Weights of a small transformer language model.
Size: width 320, 8 heads of 32 (4 for keys and values).
Architecture: rotary positions, tied embeddings.
Training: a variant of Muon for these matrices, 1376M tokens.
MLP neurons of a small language model. Each row is named by its layer, matrix (down: output weights) and neuron, and shows model dimensions 160-319. Each number is 500 + 40 x the weight over its row's rms, rounded and kept within 0 to 999. Numbers have three digits each. A neuron's up and down rows have the sign that makes its largest values positive.
A block is one neuron, or neurons of one layer that tend to fire together. After each block is what it responds to, as a language model described it from the Wikipedia text at the highest values.

L16.down612:466448523487483492539513477552516549537445546505499491494502436535554521495518493502500497476536494495478469404443475542479501427487504484486499526509486469524530496501499429523600519488544518505517514504455495475534412409498511521471485600510591494446476480504459501419430470418494433488501494493512485550500542423547544439548553512530470538512404519594484550565553533474506463546519452459442510494426466491459499492499474519459483519533462466545529463526525497565450501515446500
Phrase-final word before prepositions

L13.down0:541452462447441504504468553480496493560513478536565480471513538564469495506534527450456434487472479448593538512490493504467513516498488541504546535421523497408413514523430471531472440462536525490522553510515517476559490536482485539514515505475464457513564584471453560511463542506480516476522530413510497386510489472469449535663516458483503527485442486521460466481474543436496444579482496556458456487493498456541513507405544549514468471483424470486451440519567521558449552540510540
L13.down69:504495453455477492494455400445514539479521524467432542561501513548492503563470491475456417535530503456465518465499492453451480486535515509554541438494472507510467494457469465476476457470492564522485488533479499491508553461463472523486497494526523474440557552469474520640487545499464518542584546471510474478554533509490503454410544460538540546512475543479507448451477621480546442513486501531502440500460512524537465451498457545517562523516519437510486521529489503520563447448499424
L13.down479:560523459486479467512475510577584550500436468493523517471550527501462436444510530647451512508471525445467477432573470467516467442491469525511445460463468533484499472572523478533460494520452499428496459506494455416452515523472510579590547525519458474389497421517458496515464440440485531479419450508506492447472479497507486580420461461475467541472508504517522491485455471513455499515523580529498528468486499487533467574520501428521551478472443438505526508513470539519553536525480534
L13.down560:558485523495509539427512539502517587478498521568433549457454550494491533520568466460497526496468499563435438461526497463503549513514492492505506504475481510452474565525502594491537525579505521449483499484495499413459525507452471510583533511526506533469489498466499515465460442443531433543547482508458435503530481491444480509550479413513520487577535526498539521463484528543532504467512521414513457518473520542563491539473432493468522522445449552454469479500448516480479535507485397
L13.down582:513496514504550561537523515477486424531513516488566520537534498536510530484490419477493435527407531449485484470549477494473498505530472447478491452573470489509523446584546470523534567513530448505515497472505486464426543465477467469523455399505492482533499487458527489506436498492526465488480490540502526509497516491498510451517410491489457430563492504484473502543588580424545481497468510582601473478519501530486512540516487425439473459530472470500532573502503517505456484481503506
L13.down584:534498460549572526518494506434552446415560505456452443504437513511475513505503479574527437500519547441531506509431515432546497516535444470495494492548541534538520527462499541535536443482472426472535522477463504478497482500425475525517478473480470564467464549507482510475431492501617491444471534399549547554512442436540518425409502509459447502479469482491484472506480438505509518560637415446553540503538479507496466454495514470536473532508495416473503501579490513454451497521480484
L13.down589:461467498455478486526504485501507481458504425471522487549458466413572463498536586538543501467505499505494520551499489484544531481548530479513526502525506542476475426480466479538509405483502524482541546513567442569513502462501450538525526475532496469497525535418540428525553505521467591411480454495496462427501498437474533600530509490406498531494533456466489391538495489494488430442480529511502475465488491504426425459497424442546466516448479503491568470553608507519490504518430487
L13.down803:475468526465445470531516434444576547466462493481481468491481423509561473514391498488445522475502503482516441463505479521440532540523472504519518500551546438542492459507445481511522561524569499425426511481546453430467475541484495455466504474530496513481467409504537493429539502500492495475526453578512515501529498485486533492433548526543455481469571475524489476483580507505552497500461508533528468443474551514482565511495478487443458491476450639534490529508497511525543571520427557
Opening quote before titles

L13.down31:517560502515563525602482555520508467573513500473536562529559554481530480470507539531486433549503527467528539470496540552529516540556528520530498523457563477448395443496526496507549552452480492470447525538452428556503503489506492563566557459529472461511465502506521534487492579520550514456457518494492504517371513478504502549462431513579554464514464551527473547459468531520408488516461485472549457572548533495494458507512487513462504540447540501525464438475486527508530421494489485
L13.down120:537536522454505423449518446509521496520457555506413514508476521499460484489481431555537600506438467540507550539431488519534550484508497572479582550478499475499525485479518463486501607524516477488454460499514506458595474551500458462468578527517538430548484492541497543518516498512469483496440447527518566579450491517456466529526478456517525472528468491503420484453502483475450467510481522491502477487437498492557421557503520529441454544444508539537496461488510475388506451497523487
L13.down231:516485534444511550510501518499508541463454499530509469443437491463469469517482512493476499481485505513477512469473518495523507516454511443485451468539485481550549509420473439510528516451556478464525516543533506427518516520472454513570461520478402462536546562534489500554471456530535443512442407533533465574454491377467522458584508549496446560520518529554448473557481513554471408520549413548454490566426522503547492578498517425509500507497545493502436517460512506559455446512469477
L13.down234:511546478460530509494533511471454531475579524489533461510544508477462526540547502450538518454452511517515449527535442539477531457501513484486508525534507480469462433466489500480553510454438519471545494580564453461478554516440486550485491507536509553493551502474474511508468470448556542478526537464538466543494495486536519539585529569554587503481526482474431564479456530485457514514498480524494412544453494481396458515437510488493464483536450454604547478519494447508444543536550520
L13.down326:489521516563492480445522519466520581545493515540443443470394567573550505530512566488524477558628563507529462447476564476499505553480463541498507502483577471479546438494442529529471513494525517417574495496524453528540457488471475470504430581495511498568525497479432534482525530545510561491495509476540482514448501483489469518578502496538531528480475493467471493556462522564421445436398550539514520516503464491483473523463484487487485533509425506522531485509517498494511538463509523
L13.down382:470566479459538504392548442470483499512548442535523429425495468500495497516476489521505512481477492526463469526497453427495559473506527528465499514532537472520393516489487514555421540518524454516553512495462495501474420532576493470500541482523486524586518454497456471456478508468485540502487450535497516544546489456465512561507507538524560481450567499461451491499542509540485539474496554542542517518456527424423451543495504474477462562581450430451480493530520499534526526467508510
L13.down393:445511533552512370505555436457454596586447456524515521502471481505526577492421520570463510484414463499418511512519503473435518426471529548569500506521491494512515578443509466475490503580497512500507511517530507537512455536548512478540490539566500491486560499488525498575515565484436532513499410530527474478500502476459489525480479498551514479480559551486466520414516494512591442465467491557477523491505495508512472413454512512509518582494468536482482506507540554515466524427456575
L13.down654:458512464417471476470491517535563510429513485434496491502362507528483569523529476568548526521541436497532505473561566528577466558508489487488486448456411524491497502469525499502513513460492495516435550514462506468538510426451554553479471504504513520501529491512497547466569520530450528555469524508425469543470496477476505497620441506506483515450486542545553528501440407485520490462450532512571457486466473491466471484525493518448470555488507469509459631469482518506543425526478561
Auxiliaries and degree words

L13.down72:475491503517507539469473471463489556545528514423452506487529467525420478538539574481527479494520541484470472513613406481458495447460507497499539525506496528475480517436505461446505533551542488452486501490573470550494493513542481450473542498537530427434476497572524457553465445577468493557544444434495446525553467507526462399556489490509469452601438485514442554526463560487487547540482525525604581441471510540514515504486519551533469466471438450455539534557517564460476485449522541
L13.down123:463427477458486498540443509487544451520508471435461508533549541494525520461587484495448507503533474485515540513497461484535464468511513565523477523506438505520464506478560500560533489453506495516516501467539539511548571512481534532498512482523477426574482499484486526533512394427511536529395461480536546517553531573373508530560517520464513489527532443516577512503468482442487502526521497504518447515457470546471549461467513560471499434506493518499510507450546526630458527568522493
L13.down372:502480420464513508531446483535453464562556569431541459473486501548546448521468428532517475493469461456517531571463534478471461454550505529498580518521521521552482527548470514562550543454527508439505454499478474492502463508561476475422497532451478467508439492482503517499476445556485509510492491571443435558463490467514581418546569442474466492465481486461495492465475538470487459513497468496458434498516481508487620484446452466511520401502443509511515486466428535410502473477532494
L13.down421:488536504500528468495472474523490415487557494514544458543491520449518516531556475486535509454451447463422562522520448440441483493536455493453476448497527551462510545488492473549458490499536554398444585534473471471485512503580477462573489519480510540484436537478530495528537469523537471425463426487431544491504484443536536485572465528524455470511551492492491462559523552489489493470588412493520432490391428499545443595446467501432542468518549446541542532505447490487479558564483566
L13.down651:533488535455509497503485494517483424532467569463474527535461434476552477442488504507495479457620451520433540575505499465428532400496431512522505558530518552461502546576489495527472488558491506528469497441521498433532520521590468479521538485516515549485455495479422523532467476455430486487453435493509496421477539517466442584488575485472464537447483502502486535550435520499539559526474507463424529475429510514545444516494442504477400452458517511529502456439545444510456485541545512
L13.down691:478455465480523492428491467452488448489537546498468455505549421503544507456497495501503518451527484484539563523510522551512516460432486487470548507509532471548543462536572495516483379515470374493465428508437412598523524535530532487518573547551517493459436542518389538438460508520530485489463511548489520523469510538456564530445545434497480464562448498508526427572534522496469495493449533468551523523531473521486474514474515549550476519516479495476540467563530473481522398480497553
L13.down698:500448511524448438474463479526446509531432546512452516472454508517471449532414475396486536481541451493525412458561482541523550502468474478506513535479467491471515542521496524555498498529462538517555464490482489525426516499455441462441465539589491501505435543512595536531501485454483467492484523541414438492486502484486534516503544572493487497508496437447393520516457555491483460482518555521524423482406460423523592560540532545534487488489545507510520556524527571433533535478505462
L13.down791:508466496484490500561458453449544523466522458448503474578523524491491508445507546495500392442466523486546514446466565526466495453487478451479482543515498514484495495574478451466482536610538529446496562475491459514470507472523546580510424518537462501477519531504444456454519583507495452466550555530516474485497471518583522496552497482494480475513509411484547511447449542549466508538508537480558437465566570539570472434518468522496462492512504523492563549537462492438456482521507494
Descriptive-detail function words

L16.down534:485553443483474539526529520553570517452462508389519483457503427501513519464453431486525512496452554454497561493545503483480502461457468554571497544459397540484484528540480447608477513462532531487442506448505471441471480505567444524450533534429506423451530451480473511525498465446528514443545519514482555509465448460562515470499484531540485564437548478516536527500503517513530524533434498440503552460495499509526508444470525422538484438514568567515475511520546530542463504515500424
Descriptive modifier slot

L10.down63:548539408481436448522468452484544564440467581621491500402421483536481497540440497544509520604536504436508559512426481441483552479492506479542450583516523513463393514567516515521487513468497502475551550522517468522485530561428538479504487465585532432462479522482416512530512496559486491485507492429496505555507488453459425537546456474469513451498520523528487530496578536438513505481479502493455544516486512488496429527491499599535421430516531508438566481490505455456521565512520544
L10.down81:521465548458467467478564466496570524510488463479554515472514528471557539475523488494504559449509531499467501450513508517443488533423554499521476517499498443536494472430476543431498521528561542538466543471488521476604483555517536474509546468518482436523492498486534493578488547528472518516516484482489494533533605478504524541431493482488442447499472427507517510546549542509538463505516426471564450578533586511557515496528480525550547512470493525467523424444475551525466515544503592
L10.down338:507573548543502496517492475530505497518466478499575499541526457507510503452472498441508535578521386436509523515526495457452551523476477520502473537501513545509460418471589438465515483466506524528479505624540480513498437533440467563363458460514471512566508495473481527536475537565561500501435493493553512560437502500506550451537498553461401458523502531556489557525522460567581393514492511506470454509504503466532472510454471483504536471530488518507490498516529497452531475493489545
L10.down346:456501540455567426469460482567491484562464465508575552518470556517469527520531526522450493538497453505577482575479513547540422467460557545566516517543474487488457451463547530516463471528516396424454500485510492505480495470528452506526495488465547614509535534456573422478522515448543536412460577593488457461501526439455494464512520511493514521499532538551480537454435506510479480469479554515497548498554479557544522506475491477553491503502549458489431467460550480527541430532508547
L10.down466:556559487534523558564482468559407499519548427508498432458511530453447484454498525438481523482529516547503473483525466514478529513493444534561490404488577500473483466552521481557529476415509529499440505501457493541464481535508459521504563476459532476555501514509511548532467539448556529469472456524467408492411468482548507530517554466480468512414511527491515438466487524436488535444441506441465509495496463529513414552453528475457491494529511518553511541549499490534530425472491569
L10.down526:428524463439481501482516472554472467525488529464547466504516425486562492502525490549535444527438528475491487453479500523477508580472474469480487568502569433485562570593481505424461568520518503530476511534485374463481545518509462502601519486532577489536510510482554486456577453458460524479534495480547467522532507433514570572433558476533524489456543510499500472463486418571514532535468490501514492536498444455447521502441475511518537539460460448481462555486550485537509526528445519
L10.down655:535488528515482602467475472569458542524549454435467556530509461529538445531498489452562495503570530540518504510465467487567547477553511433473486499487500472516511551491531541544481468509475540513522567544547479538459609481497511532532492476508521456507494470502423505496557516504492495458538449535596455533498534475499464531450516455488442412472486562479474386516537569452442468531461497398481522513456524490423473396435537470479455481545472529548473558464495459483461533530560474
L10.down780:464457497502536499405500447499470485534486493477541552478511528449530468392510470451546537533503462467530477544464519541578522487498505562481541512578478500494458557460431416430497478487571506531470481517491520499497499525502462494519539509481497602523449516461436497516485542410556501542463548456492502626495560422514579449522538487510534453506508503559468468541430502538533449563561514506483426471512543535460476545512542534506476564491433579526539484491481517504508489514575515
Superlative/ordinal after "the"

L10.down3:520493439500529454450478439518450505467518506493609439523505549561494529450525497512500472529477439508510567475528518561545447532456472477486530571476467482535462492592465471491545524549452538459540471469520494507512460497510445476566497500501471617556522495504497497459539513544556484522472525479482558530481516578495537429531474477478438563491471490492620488445499438534529519461534474439491500442508546499452495506553505556541515523520551520497536491554445505566496506549515564
L10.down23:505473570502454564477516477447493530478473492514466489534537488408511545474481492517430483511524513489490504511445460475450548531461480520491503451500555418570467516537415522479468472530476435602507480478475555392529502464498490497485435532505565504491514479447457460504490517455543502444434598494542424499524495492563461480519530482506539516444421532490472578468505527487464600481534436543560485454492473467505481454536477573482424460485488496501514499540469540542536516499523523
L10.down277:517572523486421464477503445493542466432494563507446445548535449525510493447574506536582558511453495480400475534515447545466493489529502554506501496490534399535449491538481484493472499545511526547429507504583459467504534538535524475508523522532542513462499481512467427538504568550490502466446556537503482447424493522488539505560494501598576430433459550503469546547543560534527520536489500518535462503483501521444443535505506496502465489513469501504564455531430443507556448524553503
L10.down530:501487497450610465451512525559466532509476435504493495537489544526462598543485484443458511463537515511508482520487549571539553411555532457517548559512515482569502530493503466458538542567484433458536482494437557505534446544561535483498528512492517539577452409496426498552462516407461478489498541523487484556456596441500543460467476555481524507528522504560547481519435490507461527537500419512585500463531504493543546442535571539501509587504547508431477573508547505498425491481513442
L10.down597:432548446572484546425550459493437448498518481531518492526473543515439521495514495475545473500572508538485528504488572563511488480468414426537480501530477575534458551533564437550488504481510486582448458537462489462544569496470484523477644535463520506522487490585594482441522470480455498545496467504495447461501492475430494494444534481509501533515564469507525495455445434500567457445514561505514458511506486521510472507541464475492519525530542502486423549485501461537525469495522435
L10.down675:516481433485426461479494498471576475472497481504461465480508511525545525441607478521452476541450498453474443407554553535541436414468587444520501491579494486548447497513565488474508489533555516553507514519528555412451472546463531465494584442521533555494506510497521509532513492465492551529480527459525488545459486498556589466482512447518532463548557464486492591572442520516411492434492463539490476539493524436459489516516467499444528457530479448457580504485433528485517450570547500
L10.down797:538515441525504552549573476506525460447485492486522485503546531496454532497495470524443454462480498462541550515575469526475439510494515510507545491517528439609455472507480529435551437554503488536512565534458520537459520478503557469502484510526480453526499510508519523528517552472506503487486492492536434568504422478545487559567483426475507480556492462495505500525485494529430526477561500502451533473501498518460592474513456439492490480471507450537551586497561562546543469528529520
L10.down806:516527548502531504575517544475530452458531500486545443439473488486476477496527431567515490514555537468499517523499498544538470472528560590500522481535542473488490498544537498500458507527500544521473424537542492537496491507488524445469549460490566475494484489500550497447434517522456430491430437574439460458522451472575595483491534477518472503449503470525466526517557454533415543528480562495425422513437507472476553472444512463453488542564463452481541527565457555467533470488503508
Main verb after subject

L10.down78:415488469461495469488540457489472432513414471606454474508439452496550488521451515502525513561473468465432517537522511512505563494548496494453479446515434486414498481485477503504470501544515526495507522489492472381494409405459557595560521466550463448503497531519479508448477536514523497486541494489473556474477499438505536451509503537506502450501507566477499497532456453445495487582519411498514541519488497454394491520504494517489511485531469517582491575571519443531591440457506471
L10.down80:490514471535520433493485428547473453511439542501387453536484417488491456428561545519455526459524506511555462543515522507538481509523504464504459444494512434529425560475442486453483475449492542476503488509481561482433506526473452539482520552455540432473497486502551512470509472495410502546439419545455503511504437510554578530502552472477478530548516474503528497552450490507504548497413582471447550430426475480442503531461482546493500486498540439561489510496460532516479526514495534
L10.down317:416470511492523489494493540477531579420462518474555476531555443532571556430436518488485485509446537509583505497454511537510496510491537427475558560532484555554516530486515522525531509459522441506635531509506519507439464464514512476530546497512532519508476485501528494517512499498467476495467467453463446547533520496546502504496565496518495519474461398526422530540431497448545476494455513505503540525537494474499485532504570418444533418479479498550520562498533536500517515419541462
L10.down575:456540523462498500516440508464468531501508510529547487490586486500497491558574553466577525434496421449489572474503541485478449512486453505520403434567492468533493527549495526575537509523506492511475463526500522398493515464463503490515511460450455477454509548467495506445514431573562529503482484515496491580440484508382466513520554465512507462478485461494506517548569474565562471529576461561503508481476489482510489498425536522430597519519536541544498468518500569552469468477556527
L10.down594:540456508555542513510578502484549540497435538478530490488515451541483464477485557600530515471406483464529461523456525534540458535537487539473498467500543497475518485572496466483498491500499509529475419516542453480508415475439489487452458496479542552517457489474417519463505507487504523524463509530459455453519539582520584584565506523483559474489430498523512517491539442466473551462474512496504506512548489480507432449456477584505468507509623506503531565504416560541470477522486473
L10.down624:484475460495556474519513473526522497533481483508534523522501508532475516423509565481541523522435431478488564470455494529534529557453496510475497505536524584447481575515531562483480525518484564530510529520549458544489516465468500549528529525424499506476459487472445508505492455516480530500595559456506468463473505470513451417530519496520496467509508503560538504475487443500581507474542558553553517485473433503509496553541542494516499459554490511495449455547545431557519488524588496
L10.down666:469494492578421476500441504411565468435513484526394600479529357449490494463489509516505428505440499483509502457478465491512520514570480469546532428493539509424477500464466625498518497551491434517537470547558499523435493521614546481562484508506570508501568527497487494516462464518435534553559432540489546482492508517489515489504484597541468433556516517525553488498533575495431505505428512482422466569549420462506455427461512424566436464535480468478541510482502470551513532455454547
L10.down704:555467494491591557488546474524521467494497558548562481528431494427524495422504500468516406595396488474507542502536492492523468459528449456510489525508548574473471565555522531522528474499512455505515460425492485471428479427551468461600519482444480479482499557464536521530509513530466535499466502498494486460535523526483481515565496600467425430485455555504522495523523589531474441521476499524548504572476500560460552452530477522466481548503519504510478444506456482560498417537514548
Upper/under positional words

L16.down322:565542450476494463423536487479506438485479503484520505413476516523538499505520532467488556541462490531441484561480509585421465517482417532546477491485471437500566520577494481465476545439534521490518461538515541572478538608473492489474507531500576459487466491489458539466484548443563538499477496417543535351519531408512460523482535490527560518492460466419488498436558560502530496489493515562485507525514544510509448558492525529491551562457512441526455491465471504514506564410451475
Title-case word coming next

L16.down466:539482543487466393537471524406520484580492503471458443495571527521516470435512517478514491438484464442489440503545491489578491487499473596538472489528594433514503458508485435535499472445475515489480495496471353494473483519532466495527502451501501469574497503522453481505481523467527523548520441452420505578471539495520521598450484495493514513477431565466486487528586468552499477468509493475557533426558466500510491504538464446457497514506440493509499425490503475472519499480514536
Auxiliaries before predicates

L13.down96:514415504557435541562490536439530542499473516447510502510513538468456463475550542559498499447453559476466486526437559522497501535507465420429519473550509462460463500440473525513480514471502538498433564530466482483445525536582557550554457562380475486526518432506497513448547543503472500530503490508509505464508428522495523444381428561529537450523480437546520460537507518434405473528462577534430493482472554526542488499511478558453478511434540472563481498514447513499504560564475586
L13.down113:511430499494477451454507516507495498491434469492518513460533483449522475489623488533496529545474447545593421525466534490510443467466534519564476521472472520545553460517484435456523450516455406457528521575505389533542542537549561539505412483512552496476535448458461480472473519519475519535467335486452513535506503455515498471508456461427531485527411508530503462516503464543523503532500566487547547526516495440506526571503478455518472482424478447524435527489536517473466446567499547
L13.down253:556484594508496494568500477408487577493403551539409537494481477497445499499469475517477551464500414446446522465482466538501468468525510495378497521532484503430495529473490570539567526532502508505425457552517478518514508537530570451569514484561504484458516493527542439494463406485455561433531445390494522525573526493478418529599551517539473537573461552477508438521564476563535513529466494470570494522431539475484467518500585514465468480582523531456502416538507521515511516467504533
L13.down271:571497469510501521473475523512548441478502524449523554481486521423483496517499502470474498541564500516576512580490415548485500474470495504484522501474476567561459486558544418474491530548501574504562495505421531488618532468522524505579379574570522574528518446442479439477492517578481540490486442475475499537495509459546511461490414561562412509519602556439541474481426450432478495463513492536465490554521543477479476544552461463483452552388490504512531567527554518562515553458473523
L13.down296:431546564467571517398492560487462435495472526462490501501476509487481466492571590513497527514465462546518529503479438573568435482516539527471531516498574516527505489547467499498468453526598532466472459474484447450470479505538500497545487495549447546495454477502482518439551495417501497579524558497528485394463503420538528446482477473469496465594444481502469575539514512512521500524537450495552516523552510523451505490503506517473466479470637407530446489525460573498535509482491456
L13.down388:549563445432444525444496516541514417531469471480498527432514552501483434466471564503476548531517496494440447450562519503493520487476624527417477595513496496474533452528491499457501505464443560522513514542541477545473478508511486483538481459552478477507514513526493504465475549579531412517486524421469523519516520535509514514558537469500477549561466511461406538531487410507582537479497487519575543503500466487589488496445484465534498492441470513433498538512428538543528481447438499
L13.down594:483547462445481432510474483492539573475569544569475514444489586553512543488434526530479559501525450447476453471544428512511483403481508513558522502487565459448532532542453488555472463524491518536520554481504512597567464582515536534457499512496520468544485489509489551515482498524487505509486562533480506483492466511519493487521535514416510507477449478482423476547468473544529495501482446531530487458476596538500535462525432385467534442497512414494498516520561479460504451472502472
L13.down648:454445521513456487457469531506442522442472499479479450433472407433515589498487507517394547441558579508503469500540518459536515495516540524454480537466535477566455498461452528468503508499442471518524509450530558454482503475520523502489464518438442469497511439448461438450511485509455545525482407450539493526487482493441523564496465491486503523500381529502561457533504492474535488511525505477483468503561484493514551555426512541452513529492468529472474493482599444481463491519522524
Verbs introducing complements